Weights of a small GPT-style language model, trained from scratch on English Wikipedia: untied embeddings, normalized queries and keys.
MLP neurons of a small language model. Each row is named by its layer, matrix (gate and up: input weights; down: output weights) and neuron, and shows model dimensions 0-255. Each number is 500 + 40 x the weight over its row's rms, rounded and kept within 0 to 999. Numbers have three digits each. A neuron's up and down rows have the sign that makes its largest values positive.
Before each neuron's rows, "fires after" lists the tokens most often just before its 100 highest values on Wikipedia text that the model never trained on.

fires after: " the", " The", "The"
L6.gate958:484586518526543534486487541447420495499574492469489509462525495547506527412495460483514590466509568508536567500455513464494484466497524455563563454542467448511450532504502530559429462475501510471475554415483515542525498513473483556488466545469463462519498496552483481554464545444506498455434487490575548513495550428477535473505545443509585495530499487505456549547454485536411559506510504483499455519459500443523468558408624498494515494503527525463513507505482476525452530490483564552524553586529513545512494525457501462465504474502428502495528481481487541467488472482510528507563490548517488514538569522469498407457502439529550566518572473469526501538448499463524487529454435530538434433505480498391563485413557449554534507529547545424430446541471483483467524455459467
L6.up958:519498503461530448504502495518551509455570512513487473533552429543548555553448545482542505551522518504491418431525496501529542537452401478537471451485476478506516500449487500452558486561569458506444514483566502467477533440519462476576462442472559522494546461442483521444454511491517488516479464486507485456475483430484509476513442501529520504432527547568492505433521475488513458454579497493601504513417466553505510518544509506488498488522577479553445550494487428551511485513473518455496518521550495432501527489518386472542539475444489507462466511525440482485524524525570534521455500507506458468590499531507521451560474503513433441495467526435549501460532531516431549581467449528519485524502552504534502542567531489470537466426494514524513508498498502477421522578561500
L6.down958:489491531501545510520543580457499528531490573476475581412543475529502501477497495474476421540580466490521536477483510488503569541497543483508484478503494451510416475510492497452483472478571478379506532556528499468500486521441465482577506524450434563482454485495510517497521530515428508477487450512521484558536586524593569562546451475518469479469510492487516462469453497453467550499453535492469509526551577485497444411475487484518542511556485484511491434588497448556507506519505503506538485540545539474542523471463467502465505524437513543453544502526497485455423485490481503446588456504512456499499558524475524498560450423443514503459612494475533571542484521464491549522557452472509483523576507546468513477561549486554494577499536563427503580558502532502484500534447523

fires after: " the", " The", "The"
L5.gate493:489531469492528440496619544481442562461517525478427516469497551536475480496422489499514523450468536492443491475479483520557435447552517563494481429514529448399500511469514541542521493492455430410524487519484493517481486464494508487570475555499493532497485479559505484431432572516456455417439457484509465496530454477521524508509420537494530528464511578491498520518447437531488540489545495539469552499460520531497477467525545456554519565557575457559483485507488454534549518479552418480561545481462514473549528484554427460458511547556423484462471430514460478510541535554499487465555432476488414482558491488425514557517459489425539549437538471477526566525515532534511540542522465451493430494414560484470552514620497514456522489436509548577488448503486501401432476489478494
L5.up493:509487441501461608557475547497525534496458493551472528546504455530550573494510520485510500528474484423535509496490492422511521505496557467483496485487499451535429476523497507535525503518522550559498468491507481457470468436510509485513499518456497508583483438510478448458482530521498503496518504454478406497445527413545495560543522527479523509549490531552463522552509493495437524492484406535485485573456463553592505574501541439523507430485481548523541516514494515491515525544461517520492426571480542485455555502540503472544519451500503487489477517486550482443504523537570515465509469459450449482486470477540500492505457468511495529573534456492524513555524438410518490564461462501496490449456431451397606465530535476512493581542614581456462510584495510440454522420497539
L5.down493:493462497485385451517525515520451549470469512486520555389487494489559450562456518545490524433495505508588535481492528537470507495519445433522526481502532457479502533496447449511488520572524524376487504554462452496498459502407453558536542456480483566485490539521536473485570581518561495515481493544531471514616503462496550536495446519531566522537499511520501506487570434468436519597551421476473510505477529535577443473505550527540463451490507461606512478474484485468524467548486483514477456541525534542511467554496463476487542495461476504454472533451494448487479505549498568494504486493498503520557455491463487430394467509534535457470547568487529530527489464527493512441550504408546467502525518438471562468410508457622473424536514469402540528498517511516524523481474535

fires after: ",", ".", ";"
L6.gate228:501491508530459527412565542491528497496471516533450501467542494505520530452473534485538460379566393501487528492488457449477480449500484518502465537437434519547555572519384502489503520500443449510530566540489499473513460482524486517556456505509522486492483446501457509496481556500515544511507505574449513533547515483480527408492536555518531563496513458462519488432457442517541565491490475487462485466481484518513429502464497491523484504496534517487520525474453511482449506472513455488528447508533517537515451489414471547492471609522457573563454515530453488503532545436558505457511425489503495458520510464499513498533588507428497414497419513537527475549593565474536522445492411515492506509556464471495445524460496469515514517521501538453502582516520569528526453515528481
L6.up228:507534514529468471407544579469498445526401517547480516519499515456502544453440490474510445473526362559485573490455469466492560519511492538489475491454499526459511470531441505551495464531497462479570540500455482520434511450552512450516461478552411521500470465462466468531408536473538514488483506543473551463574475498488548433510526549484488537494469489498582478377449450469519551488583453511467533470461521458499435512451492506544449510494480543506503532512445539491454501512463487457557460496502467501486431511475463509518505617573470558530453487545513539487500486545575514485526467509529515477492477508477477492516517454500525437522446544550454501497509596454571532417476487541513520519603439467461469518386526432523530514534523534454495539513505536559517455494545529
L6.down228:580410459441472462459461523465577514531571507455523459499506497498490523499523527502481517541532473561557559544475488471517521487495516543482478449513529449418434423481513457488522424552480536439554392460538466527491509446470490505458445520554432532492548562462551489552480590518533519519521513508496574558465509517514439451559526440490480517512483441567446501478543513517471528562524496581522534520479505479460533474516558464503497522495465490432493513454537529461505448480392518562517497432475483435509502473485499518514534516568470486496532466466514507518480498568467501469467510422494509502507492496566506521472483499517519460526526541556512543475490557464505494479448520489485565432464491538504452521499474388694529485503515469490485508504528427502456483520546481

fires after: " m", " Cr", " T", "20", "-", " "
L6.gate153:530484481489502513459466467475514500556531540476523429554475509529518515573485452467560480459559512481526498527467551538528465456517531456468493447410453595431472595490526457474460507453451513495533510424520488467526475436554481469514557524492498612518473515485448498466501453451502490499512509504532453510554460522524494553480517520505519543493466486543504460512553542436474562559542501514559469457509469487525466480494505493483491506515496463496477506541472517462558549521534523508532444471492468516466480463410522541481539488497503500498538452471431394563545554496524538483480500539512421491491501503461503491493476483488363497465511547489518540525548510530450509599548479419448461527505510485435448500499412485507468610524596404428507483458400493512528477512523576
L6.up153:525501480513495534481469584491522452515536565512526427549467528443477550541475532552469436513458507423496403484514555515520447479485534469465526527499428486516486513507458520500464472535506617534452466396533432436528508450526495500508479524506521541550465462483551470553471484486460523496460507507487513499541574532570616522523532537512473519387482479529576549485561501572514497487433554460429459464423474474455496515477458486533521425494517425481534548466540540556459479431539472475512485499464408470471523576485504539500528543495518473487557495420509508511458469482491473482526467564548468555442476577555534558512521514562487548527544541535516520500510522479508517545554417408563464528450535500498482513449460553523534449462480477552475477508508518493452516534514520
L6.down153:491496559491489514492476539501538453482482491522543544524487470535487458541503546522433492476494487474455418523508532481468453497575454535524474531472488511509415549564520464469533466581461476489467520550517452521360440530490434446513532474507516496454514480482573465505508531543527464502446517463542513543584569483503447506568500501452505528576474484471531528487494471490528510554502418469554461487527476474478517535528467464588490498478503496457517458533512498465500555474471527502512544472524493564462575561463449612490513482503510520493562458566463534489480496479490473504486444521549530532490460522519487505461496505494510482498538488509567397539476480414497502564504419470466422465529576550536497436532489497507462450471513451480554418614497551522524501543545489

fires after: " ", ")\n", ":", " M", ","
L2.gate462:552481505467496516428549439505505554507525463520412439586500544488542509497480441480510538494529459544502489494501511452558528489551522510492487459499475512521499498565478486458469475499512474547478532496437530449528556550500542487529459443545479501534537451386518508506439498555428535477491521475570459430519486515471492462465567446493506584458588442498535515463516490565521499535468461515549460523557488466454518539531462509515515465526444466466458472570453457527525517427465537400425526553468459500544492493452507512614431471413518452549559503481467453443429546483536497473508545474514492471490540476484530526462459466521462518530412415532471472479491483487469508548600555509420448420487444456483549471552461553487470501529557457512519511501567529541476477528474542
L2.up462:410525497505505416401548444498398502530554505517475524558496556479455587508554437413491422458473550517441495507516487541572483484524554491526512438494480525491577569571501492521498435478473496486487549518448479509494553532560505464571465471506480518471532528483489470519421492528470455463494490459548445492498491421436512507483535489492488591390489444524511544489485513498512542534465585496542484537468517492502471539504462513503487461480419545468466470557503478571554501473501538439453519557516436503550481485453477522477461497440482469581588493459452496459487594498560489461454560488523561512542479476511561520495571487516477513519484527521497514558518543473563492514505469532466498548539504499491560468533539564493493512496489512527530561554525599515509541497539505
L2.down462:458487475465482433493554439492371556517516464451461521518516589483524513579408457466519452470493539548456561533571468525604485498461527515495501536525453499480528555556554485604505515512512543467504518511477508483515538454456442480499470424463480529473514528542520502488537556514479528512499437463454499489548544469517506497512557480477496576462478489477483485437524517497513522512480543527523479494498469415515572527461534460530453499498530535482509527529577483584555485531504442506482503538494527381525455579571507529472483514512525498551473541462472448549491506430572525483505549449490563480557486482518507445454491534541478561423490530603476488561541508523504526472460494455533518506533508456505587480481497512466483555444481555487394513510565549423431561503514485

fires after: " on", " ", "On", "born", " On"
L6.gate168:482456469495495551511500519444501461476494464432481486468455553532551543456483465513469542532426552414472498510524577534535458479550444449478498405542464522550492473464498492539487525500499500521544474458459482572459439488574455464544508522466512595551463553482466491445461463479523472498487486488506517511486442508501484509480568451509463578474576575504474490522543465516491562528464522507510438471497446480514481483504514428420570450501555534532459482504399515464555566553448520530442457499454475500482474518563506472521496531548560561489456480503546472446531541494450483475528535569482435573523392564506484507490531506491506404444498454527519518547534532496515558531473479438482448489433560430570489511497511486520469532574475436481473495502467526605467587525484503
L6.up168:463498450477474491496541470436514447500478495434528497532484497569497553544446486521541494426451445466441445530460559510526527476532455457499589472478480539510493376495590428541475501521479489551504574530439464531504482479526526469516559519516476435531412562472458564455505428483556435509514502487396506484523496506531461500500519475545479509525513545481525474494600437450559516518484510480494474484537434469444518470537499519498523470541575505423488451440458491490546542529467499495498495470470456498457538506500497590461501398554525512506438549460487466530545547486439470416457488551555431531479443563508465504433548484548492474458496484572495547536503522541495493525530515467531483522497528496479541476561521500483482544525453443489556509503468550501541587508543501
L6.down168:575530518494489534430495493430529468555527545451533428540570497546447540476509548501499484446460525483501513575586546552508522503467570477461475362470438474445531486549546533507392474517503554553446523500496467555530483510483493521472552488518530499496521502489481510474491447541509437486489500497456488515550451495450498508523530437507562463516525444527565524531471492425523513491465432504480467560469498507521488502387471510467543492544523515558512463458406520481507476447489474497460560468503518538471572510502507500476573459554499514520491498476464513529587489462490523477507463519433437566481451543475535457522541538490452395443478477530500531500535450475489547508511515579539490453511489407493469521443422558394494497516447498483512488424561538540555468492567504

fires after: " ", ","
L2.gate784:574528444488471492499545517468537495496561473500589487498487498469459515444484521453517490543535468462501502481493505443520559457501493445533487458463550555515482482499502468513443453472378529449526475509493555471474518525509439484524519480515412541524474535480576568495575454482559471530477524492532519490534509452474446440499505509488456537523510561512498515544467458512465525513426539494505520513486481515496398504503562538551471484527539483487495446433480540530518442512529463471531503473543505475492420482502528578555550486578507564507505525546565544460458465551412517476564513480478602435459511505519474424502530538470431525486519515444433562432461547508593516515482482466476509502561537537475517549482405483542516502471561437500508519528468547548513510498521458
L2.up784:557479464478426551484478488495523507556557457519482446509532476514531534560476525618509528499513497526473551465510487479503530498541572416563489549507522479490531495558498455492474461436535514517463542574515579499498502539527421498510425457482440502502475454513524537501498466518449509522526615467549440470494511529479520412428507546509489573557487501579501582506457517404515559552473516461412552511503548531532507498496552469464457522490522504567501488493500541446448475488446499503500509514605430505563587575524484519453456507462455465410506456460503528477575503457495495472551525485509463536504450382555498523534513499495509453518550502494539516469508520555506440542459468543502475514550499472520490504508478537571589521524557442468468528468560467502461493543531556
L2.down784:431512470471509434407526539496433506522460497440481529479521450477511497521528424495513551490506544494461541524537531470493430514506483539509507593479500512596562516427513497464556576438533503502484466558450489515516543508488516590558481457513529534524522445504478491469534535486494514470517542522457499487491472449476449471537506538514441504495555503459519459501537484440558492536451447445452444478454479554480598441506535575585485510541509518480625418489473390423489552435482493511513463467430479551505487482503572490438449534503554504467494499518580510492478492468495494507517518503500535477520494445578477497477525519564523516501410464510527400504546548458523505516483512480456437523445518482524457470506381543440440497440470440530445499505497474498465530496485459

fires after: " ", ":", " the"
L2.gate516:523499486553520524538523523514446489456442528546435525538514467468548493460517441415542469506459509441470472396472506493531465536493491501435494518478464510498554523559512521476477488476497507582508492532501508495538487502526509390541428519494534501530528413489466489461490424545552527509496558599531434478481468464500503497439462506465492428448536437475481500465551565473521561443498458461427483565521533516495517526469465518478553519450544463535620533466392481508436531498547489471503483490534487495512521564474426569538486529514499492492573519493475544477477477505523513553528564492515495529441552469608479546472481529498471504476453465566474503537500473511502541511543515553425446458570476514574503470511542534430454512565546513480543470517560513488510417421516508
L2.up516:474445511524458435576485463458477484495501516457580435537479508472496541537471486548475466456547489541479512544557535483494481491482477489497451472536503500435552536504515473491488445422559480582564499571447453560446491541450503497554528571444513467474530520483490515488548477580535481547559495575565505495471497523471452472557467462495499536485519434464567503489533543498471455467451496508517410545548441428551431544484444523540538557477469545465543422438507475482516505496444528499501507485493539418582529511517465517465491548530489512495489504518429478501562539469527440488494489454471495505549501510505443543481538481518488490457546511454414513425515424510487559531519462440474427519567579501508519482467488404476540528492459498485542484513427486466511463477466535
L2.down516:477481514527485493496436510476481469529499522525469553518500506568592472456500489549472448490480460511529524511479484530538471554485525490447449529526433583559516447506529509493547428465538523472514475513505479417499503481436535467495521497533442478537501411531474516484568413534552500519445590561487446543582500500479572470414426496462461540502574458443478468500529512484586478443530578444513484532529459528451560534509475456529560459506450517447504520480469532490524461441488460511480538506530487474561474537488441483488533541531478470473548445489458461476620530483508506483500524460472544474500496503576514518557475504515476540477544493550500421558470472534501571516525516551483424525547502511532528483456475523428530425473482481462463545498438493525516546503544440

fires after: ",", "20", "19"
L7.gate812:503526532453524450601547540557554524456507544434482525451558505472579520490460553540506484457429487516512572419518498496465477458466467530535497578514449494447532479519438578531532540471426488427535449517484476443449498532510456458557486563506522480474475464523555557539528486519460478518522442496449454497581472465611502517481424491478527503507522496513462462528505562522536435571484516490486479490534526555491444469549501455507569501544517487500481426574512487502466446547523489513515474490585418510477447453460489553508494513528480461515410535499432520469539556519452497485519477489479496498485496551469543497562433520496517540513493503529463446530570469586518499539549502521542502458525527569460518479500542493535520538483630442433549505476438480488543467434437527
L7.up812:592438561541473508422469531437538523462475495522505556451528436482481451483419434495467490495500461492524459523476474528513506534491416457441547494521489517512543511495486541523498448481528512433516499563456507541478519578452528583473457475433543469482583537512529499579489469496580524572480487526495443619489480503470544432553485514462524483520496552569458533526452495493511538451481403540515502459512533544514456518456524524443492478521517495452516522535473495448471539519513454546521470495454523548442444513508470510497445500454540509409488457539496504488469454491543558470473422513468563529538501541457505459505496598481503550412503440516528492447513584530466486568482363516515507423521475505483505521386565489558570516584487466517541441460557502484495517509552420
L7.down812:492425490494487462459480503478468437533538435453541473459503426555472455459468491484456453521499410509529567522538489537524500463495558520493536573525578544501470492540514463447457448489553535488501503551474400457541475533438482520484543449507537494541453469486559492490536539466475442515466494517511476509487547486432539516537449498433489534548549478557498492527480599509494504524528494512532509505477416507564457525451512488490456410500467435483522500558484497460532542498492509536501489533405501467485503540419521512578449557493448487431521477546482524514463395504448521539492495488461544544507601571535473381436481559479549469505516487511533509529539506530476515548495554419524524515532503531567449425432500505572558439545492492544466552547488465481492545527456509

fires after: " ", " ESPN", " Bh"
L2.gate387:474530505494505500418560507510494453451462484525536521461510590568478506551508533512537449547482478477515468528483520535498572473494477534476463472477476486559477476513523449493468524488469442545447439449464470553512542511449508440531561518507498497438476465445534463506473494512466461499479489481449526467508489470490465576470563479461461577541519472513475495609498534481476494535535539561469523436482568390528384570526531529436464464489488451510489546513488514451545506478467573487427496481489446483488498504482541529543578494506529579486480446422522521507566452514519526475511417480483534459453500511503524590382566527492500467520439560495523436611440468450537488565546464526547493566476520489486465503465563429472441442440540446472542462541474498533468489558474532
L2.up387:557450477479478513436457480445421459501489503440494489507428502464483472487484538496461487579490530517487459549475480486488461471481515498554493487485472507500481518535525430505564489495428483473528495507419500522479487495479481507489570503549500441518444490503499500521453462450456569495500463465557476480531469461498498596545503500563628531532571527498474526483489504456503575516513516507521453466528481490416534495495536492523436534535524523493536518526513604563457415469524525498450460455506469435473449531504535463515474511478451591528504421438457503619472582435514429495567493580514461506497407551479542509574464564419554468490487492536418463481441561504537455510538463510532420522498492541526461468500518497435526513475446548490485512513472513491461454516522513
L2.down387:453516512482473590500470466488570418520508458507478456503428536560521474521483503456525450473514545512510444451491495520460460540483479478509487473460464541477501506535534448504510414473512536575502457520538466503489586464491467516537544517494507546503416518470519428555530490474528479541463528507522537500546505509473508562500483457598535498582499540567556498496514475529620534510512531468422469411478459449497597483519516470468490475460539459420556474471498561454488557464588465531483522490563505494491440482456503513507554518483501601564561469477459448538531544492549517525476459507433491481495417569572509540531576539398530442483456495518527434522487543524503500452512524520544441521400494529517495504527452524507503505484506508479525523490510463493507530489563536

fires after: " ", ";", "-", " (", " the", " New"
L7.gate244:527484511504531502474516510560515462513531506528464584524475483530385489496453488488510441479510527556476497535457486556425507504525538470473544472531508489452514447486467507481492507507536497518494533508516416531483523510513542536506469531442483435542458513465460433485522435497488556562547487477513587507539556506411548490452434416559477454494469448484574468510527461535582489552496503441473454450528506545525427542439530527475454494470516534435494571495520572508482575479435487520471482546501540450545509549486471527379519473458452462504480536478512530502522503450460454482542572471549506480489519506459469562512539445468505485546429485463527490502475504411473516478513505587488443498468497536478519471417503478409580556574484480512469486532510570587499496496517526
L7.up244:514489510461535427541585482558513521517507521505528502505455539492532513423503509476513477549492561441523488498569500505500521468517441530461455443505568477509469458540515549530466490525478420528457522476565470476480501469517445495509522443512471537473631477527464417451517551506483486506520452501490503566535517519481508461512507504477461532456447527427475567513524522502480442485503491499497444487485531414526480438450489454513515470497539423578452484476501505430540482479409565424540490476527484510487501490527446547528532489484514478513489543465500570504538503502388543590528501490543512458502569450479545569496506558500474440511481462476439505492512482401526504499416499580520487518527503516501556557480509526477472491482506469571511422498572515395498563520593530
L7.down244:462477453479537466512468513557452454520453508523512490503494588510413459519487463489513535434526584482501486452482456484505512491443503495530544448495479525430457472551544490478519510460537505497500515513488431507432555516542485503628547454543507428475475568505481517479488484493477515522519486492529504500490533574426502566499489465532502577530479448453542434550515448491558458576551462429517462456438513513475478505487507504426503555591468430492514534492467525516486453510517521543511495414446528413517552489515456509496519496515510470509571494504540470444460490431467539457568504534430525496475511540421465534472528507460551545523490513465468483485527516526498490515538502585510495572497543532484434531524539472448535472485446520569455629454461517449503494523556652

fires after: ",", " United", ".S", " U", " Puerto"
L5.gate301:501527430503464571443463464461559544513456505480514473487510537434523473486405526574485512517467513479527517546410580499494523521574489576505510548500488529436533494513536480554527551559452544491491474526433459409468518570524513549513468471450469541524517504516545541539520487486525510532439503494457502520515542476523512478517505473555446508498494541477458364562531449546492536477522444564442444390473516505471450552436498476513531480526419535530568487517511420424370515499453469517447537457503508533492489444559503497518465474506460462492464522539483473467546540474471531469497573511462469448436469523480447494506398535476539412520511511440486537487546464433559460496502528503442452516548491570520530511515481509461519506525509527489508493513473525481553489428463487
L5.up301:526472519493528575506462517471483581438519514418493510450471568470519514499434508463554458524478502502491515541534569467568487595504463450432483518522485570486534473545480517491508471532503480469497441514460500534400485465431525481479444552480476507458440522490449572541471499489471542441456498513477506510462491476527482393505543484558481485515472464458507434501493523562536506507474459538516589465536458455472490486489535478520500445481490562498501490464505505530470560499488459535502456506526518552551584575440467508498547527435361398484521515571412547443507484485494494537547495483511473556532520559501501495482491516521499555480483497493567521471507491556569518475444469556509476450470580537457510442450457464507523531532578543544568542422494478536460484468488429
L5.down301:567481525503490441557552536499604472509469517540538510496454462464521490513489562493473473464575464510558417558503467529468474518536524523470531482471485488450488502477469484436487535505505533456524546555492442500500450544495496464538578485485477500499456504535586485464486588520551532524532463495439492478573525482502560531498474561564582497485587508522473512482540439576538513481493500520436471500495433604543480451491517422500459571529479451555486511531524470533488443556470535513508544471481521389469504530532573465530523486497441519448507505475553506550504440575533537493446535501475463470512446470457450459500482394436513452520424407498545498530516492444458528525507495442499526495500474451493559474581479483640508438455466519438460460549540458444519466490505514

fires after: " (", " \"", "—", " ["
L2.gate76:467488495511555518514459515547526423491518544455520510537543493564462584505531494405547507518466461533520535512519530528526550489505550451501478547448484531569408553554499455494457497496534485453512553505463524473503520494504490572536520571470536456514426509614517474522532516533534464443481403465468476571460469472499530451469518552416500518506510501453506494464532484438478481493559434581479484454498449501543511482514498512468476497482465538463608465514476504508447477496489545548397478444499583440449515533479499524395528483444495509520500607473522548439485464512458413501558534515468526519510492426536480530528486490553477472465528501533542495431481530466426487531483517437551484527455422433513567477488522451530409510541496552475503534483443465550467465583483521
L2.up76:420536504554518531504589466526521490427461543532504523487406465498535501551476515497520493464521521515530503486541461520597523491584517482562495511495528421544492493521554460446477558471492483504516522481448465472506463473451433515462474508483547463438485504504537540487503471430500429488519479396517453544504552479461573473465557472466531502414493376496483547525465503488482512535578489578507483500573483499560516454448530487473528501439456565577511460465504472527465552433552455471499574509513549472473558518534446506512548503505600410469534505497496552472541587545481454430455467530406505529466509532434382525504475540530524506532482502549496465523520476581495556473521490503456450494512500490534461465547549451491475426511437516568461468496441550458551446525501532
L2.down76:520523555494516457483489486545627557499561542447460489531531536455542516485502515489489518479499549530485538523570437569534528445574544550567480507476496451532488458571496561486523568489476459521463560470423464462452467547538426486509566511467445523535465505498437528530482493543504421466417503482492513479484529441479557546484554468499515534497508510529576531440476484476523481526555432450538448487491574537452520483485528602464481509445502484414537456513512441492416451494521606540461498494556471532542475460487496487522558515465552462504499454472470505504520418557495486494513496470469527548519527490501580465534525567517517481448506521511486494404507554478483573552490496470512512511460512422525552479490475547361424492469521493493472506471516552550516544416445483

fires after: " \"", " (", "—"
L2.gate342:486500482467534513546499482448411488520490576484458438475500506527502559517410545416530508499462449515456472527495498465526517547504530494507476497473542509513494440509544493507495496436471421457492503562458456492547511516488525539475515473481533473547523582514454540461544545540463460506484411449485483529458478548462512475528495485473523492451451493495520470476535459424571474574567403554472525493491542623447516478469506511479554509546523438548547566485470469480442471473480494502504425466551509409531599513561557522509494454448460499486533544477480542481500515485586492478514519507442536570537561547571437564531530525484499482477498471570472505540516471548508518527486533406543456524532432512541449511525568475500498447553517543470433464436419487580552535519445519
L2.up342:443496493581569491522471497521482432495495511525453491454473568521487529450463489489507469516432467459547522426486478523458495455464550550545511449490473529497458512550520549444444479520486519473548517448506466447459581486534583460501535497450444495417454474534441442457452466487448535518502449467549512574515428442462555478446481500486508485541477502490522490489558558509464537469579484519507470459519459443508536529532498507567493401510537545604476497563490468455530486484489529533514560484475499454476418528562513507566549527512523503501463472495476562525475473505511499476458538460547491499475519486464515536501548539476519500437567504459538476541446482531525506488479503552513428524469467440500439557521615473491477419534492458395564484416455543469457491512477508
L2.down342:519467513598514500492436557485535426513511516466480518449526498491499448436483530526518509540451530479541478481503436588507427498478502558450517535578483537470485460483504551523487488404489504468518505506492516458473529502547530484529544495476506469480531521470478454467579507512533452486456474521562528546549552430484624510509510526518512463546535457441534421489531555475530495508581502527505514440555489437512543499525540502508517498487477512555513569560541442481534469504416545472546494584399556483550495543510481510485506582543494410539514509510460498443546504435477499467457526587471501540528507441503493493554470511468551443463468521510476530560535490527473502566482461574469431456504511476532435525485560525432472476418459471459541528515493531514467506441526518

fires after: " ", ",", " (", " +", ":"
L2.gate789:515509513454506510571441532506541505541508503546463489529573529521506412516410470492510529504491490468510562533546537456526526520440541497621489524470528500432536448561499489527472492504464503533461538458530481494504481486587523563544529482475509485519450510478546504494526408404470535443537544477522523489469494538491548507492539427509533490491558553521502498513478490453445518516517499540465439528525550473505586468511491456538529493417538475505508430523508546484534517564444458507572531457483515449486569518514472492443499472498535492481475510530536577566423526530476487452416605479568525539515467485560485531492532579441492499509498475465532565479534524488509503471557554496471483471472488547437512528410401483487571523419562541529465502471537465526495518448508539
L2.up789:502397507494543466506472512536481588497515464440529533485518478535413481442469529474538478497505494518577527451516433474501518451494461481533503447471491466396688527497509449566479543478457541525450529501503465484489522438544497457473501510548438517477451470517515501462586457495474499485456500565478452520493509535475492565525445532493436469497501497547554510497463538453526579567497558467500523474481525469552509491489522572444560411571512520494401540541461490478451472502543566452482481492483577483516509519459523535564531485534497598532443556477469537536459488497578514587500490502481534487533528514499507456450512524520475524542545521480450517518513467544579372499497455528520495469560512454507513503453533501521461525522587552546443427473536530449452524530517520
L2.down789:472561468532505498489530465503453492422472579483532481453502535513543499515456540547525520555488509549460498527450502403526499469501447529557520500555415507520505435477541506536531469483501472493480509430431465491462534502490513518514574464566537513506506441518509495485477502519563543501549502501475465489525541484449474416569499479574514479534452472531466500544527404486515510520554472455480432424481467493537508476500525447593493482521473487485518499545509486495534520519502519419485495458507391557488565512466566542538395592473460450540544476530493505517480491440468497551530545459511443490514482481555546501485525502472559425452525525573487547503507513495539543553475513535464512518494580524494508453515456493346539510548531520545478505455417542487517587456475491

fires after: ",", " United"
L5.gate1271:541425562475436506500446463496509478466533504507509531515573425512478546450540517484528466447462505522509490455498533555531490517551428505465533477557601567488558537525445491480519495428501442469490525499549477517441474469467462476475553498435500499535530500471571495490534533468551477555498408441468429470505511498465431477486556449540590497509526497489483546510455501477470514430496525544376516444528509445449481513515436485481536461476520563433528529506520462459492556522566466544463486476515525481559494540500503547449508493467467515452486528440531483517459450515460466475539581479485528479447499523490452467483436563528458452497430493475561462494559533492536424531446442527416506488491520430447568480529533475535512431506468505437511462447441510502471488407505499
L5.up1271:475479461546488414484549568480520483438551460523531597493414503502531470534439466433481463547525572557499504484434484539517478518584462535519549555523551463522461541551510513490491505430523533478460482518470550463447436501444516547464506564506579511489472539402498553492594489469525521519479487489538514470502523408487478481530519463517482515468522536497555484461515488532444446535550576485507507538541589507442509550510515465503428494499471567523504504479492519437477473554386491486503462539553468492555511429495549509499389538545537449476520508473459542540521498491472555529440470526481547566472502488492547526487420442468482489483475517483557502500519542508481449570476518549456465480513478469475497564539438451465461459459461423499542467472525624478521540569461449
L5.down1271:522533464441502511570503548497505481459485467463510541495478525515507506520431484451520471489456464527571563459512478575471457427490575453485517495475540494476558558484469595451534536514491455465550526554372562483516511498439562485456495510479439561515514521589556519430505469498570514519437577523433425491514458470501554555521491476443545540534517557514521463467521551505492507525469480541538523480517400499475400495454486469535448480540518552494581469521461536462513537463448512484471456526477503473474446561509424451479462509511523524497416467517442484476515560497490532497512444469498461544498556492510468547482534452513487428503502501471557389491512425532471535517533430418537481476484507511539433471449513506591580490448521475501445565480478531549581556461531524

fires after: " the", " The", "The"
L5.gate107:445565498455565491519554553485484518525568513461485423545465469433536483487521491539440535476565505473535458535486486482484520496469511418475553432441490451458479492541437554551514611470504470558521535417489537426483485484456494465499555435461503574536479495550526471421488481537558461445454533463447456465511550480501526519453545469597558536500507538454526474470436531548461543486523507510536455533480508477493497554505506496568576489462546476504495457494486492545534525477481517552416506513567489540471583524494576549428512585458450543482446539486528502425528511531412488471579492526477454452545523469502472501479487421467450523472480507497558497503556525478469468522460517466505434515466487476399556534475531453470456492533546496521460546481509426473488484528421530
L5.up107:547480486488471458493605529454457507437512494550535580451511511474406576572462513481514499454411525419478399492508476568575475459528451462524485476485584528449494479522540518505518504430493534489453475507545468559463534455503494502467494482530449495558526478533558456472478603532510477453481492501428519461536435504498462501456513461465445422469512414507460531512458507460473530505459468531499521477485487595489414519506492485502483518493436461555489495543500523463571519515516407448541532545474545553531492514525559574497501502468444528554510574501596501504577536500499554508506510470470470488515545428457489474495515464523511493526571519543460515521483550527476505573487468540487479471467570497490445481580564569513503443522583458630512471436482503511523513568448467
L5.down107:490533455466469513490488531434514560491527473476440601494495529461568491489476497431520507523505520537551573454487509531456504479497459564438534481535561466537522488461529568526613504483553524502498427590514472484457545532435510514472552469446550586442558477451452488439502504525531442470495503481504503489464565513477533519477442457467520539519568509514456441477467458524457618524543507501512445583512497483546487511543505502540543484587526482480527436520444489517469490445468558506537544589551467546527507521458476508547546483534508471456518477535431531515537481535569475507563503433452517542427478555554525487532475476466451508459521457461512484503573584528461540501462421429566463483493480393434542478503499468612486533481554496441536553536540479485466517503469508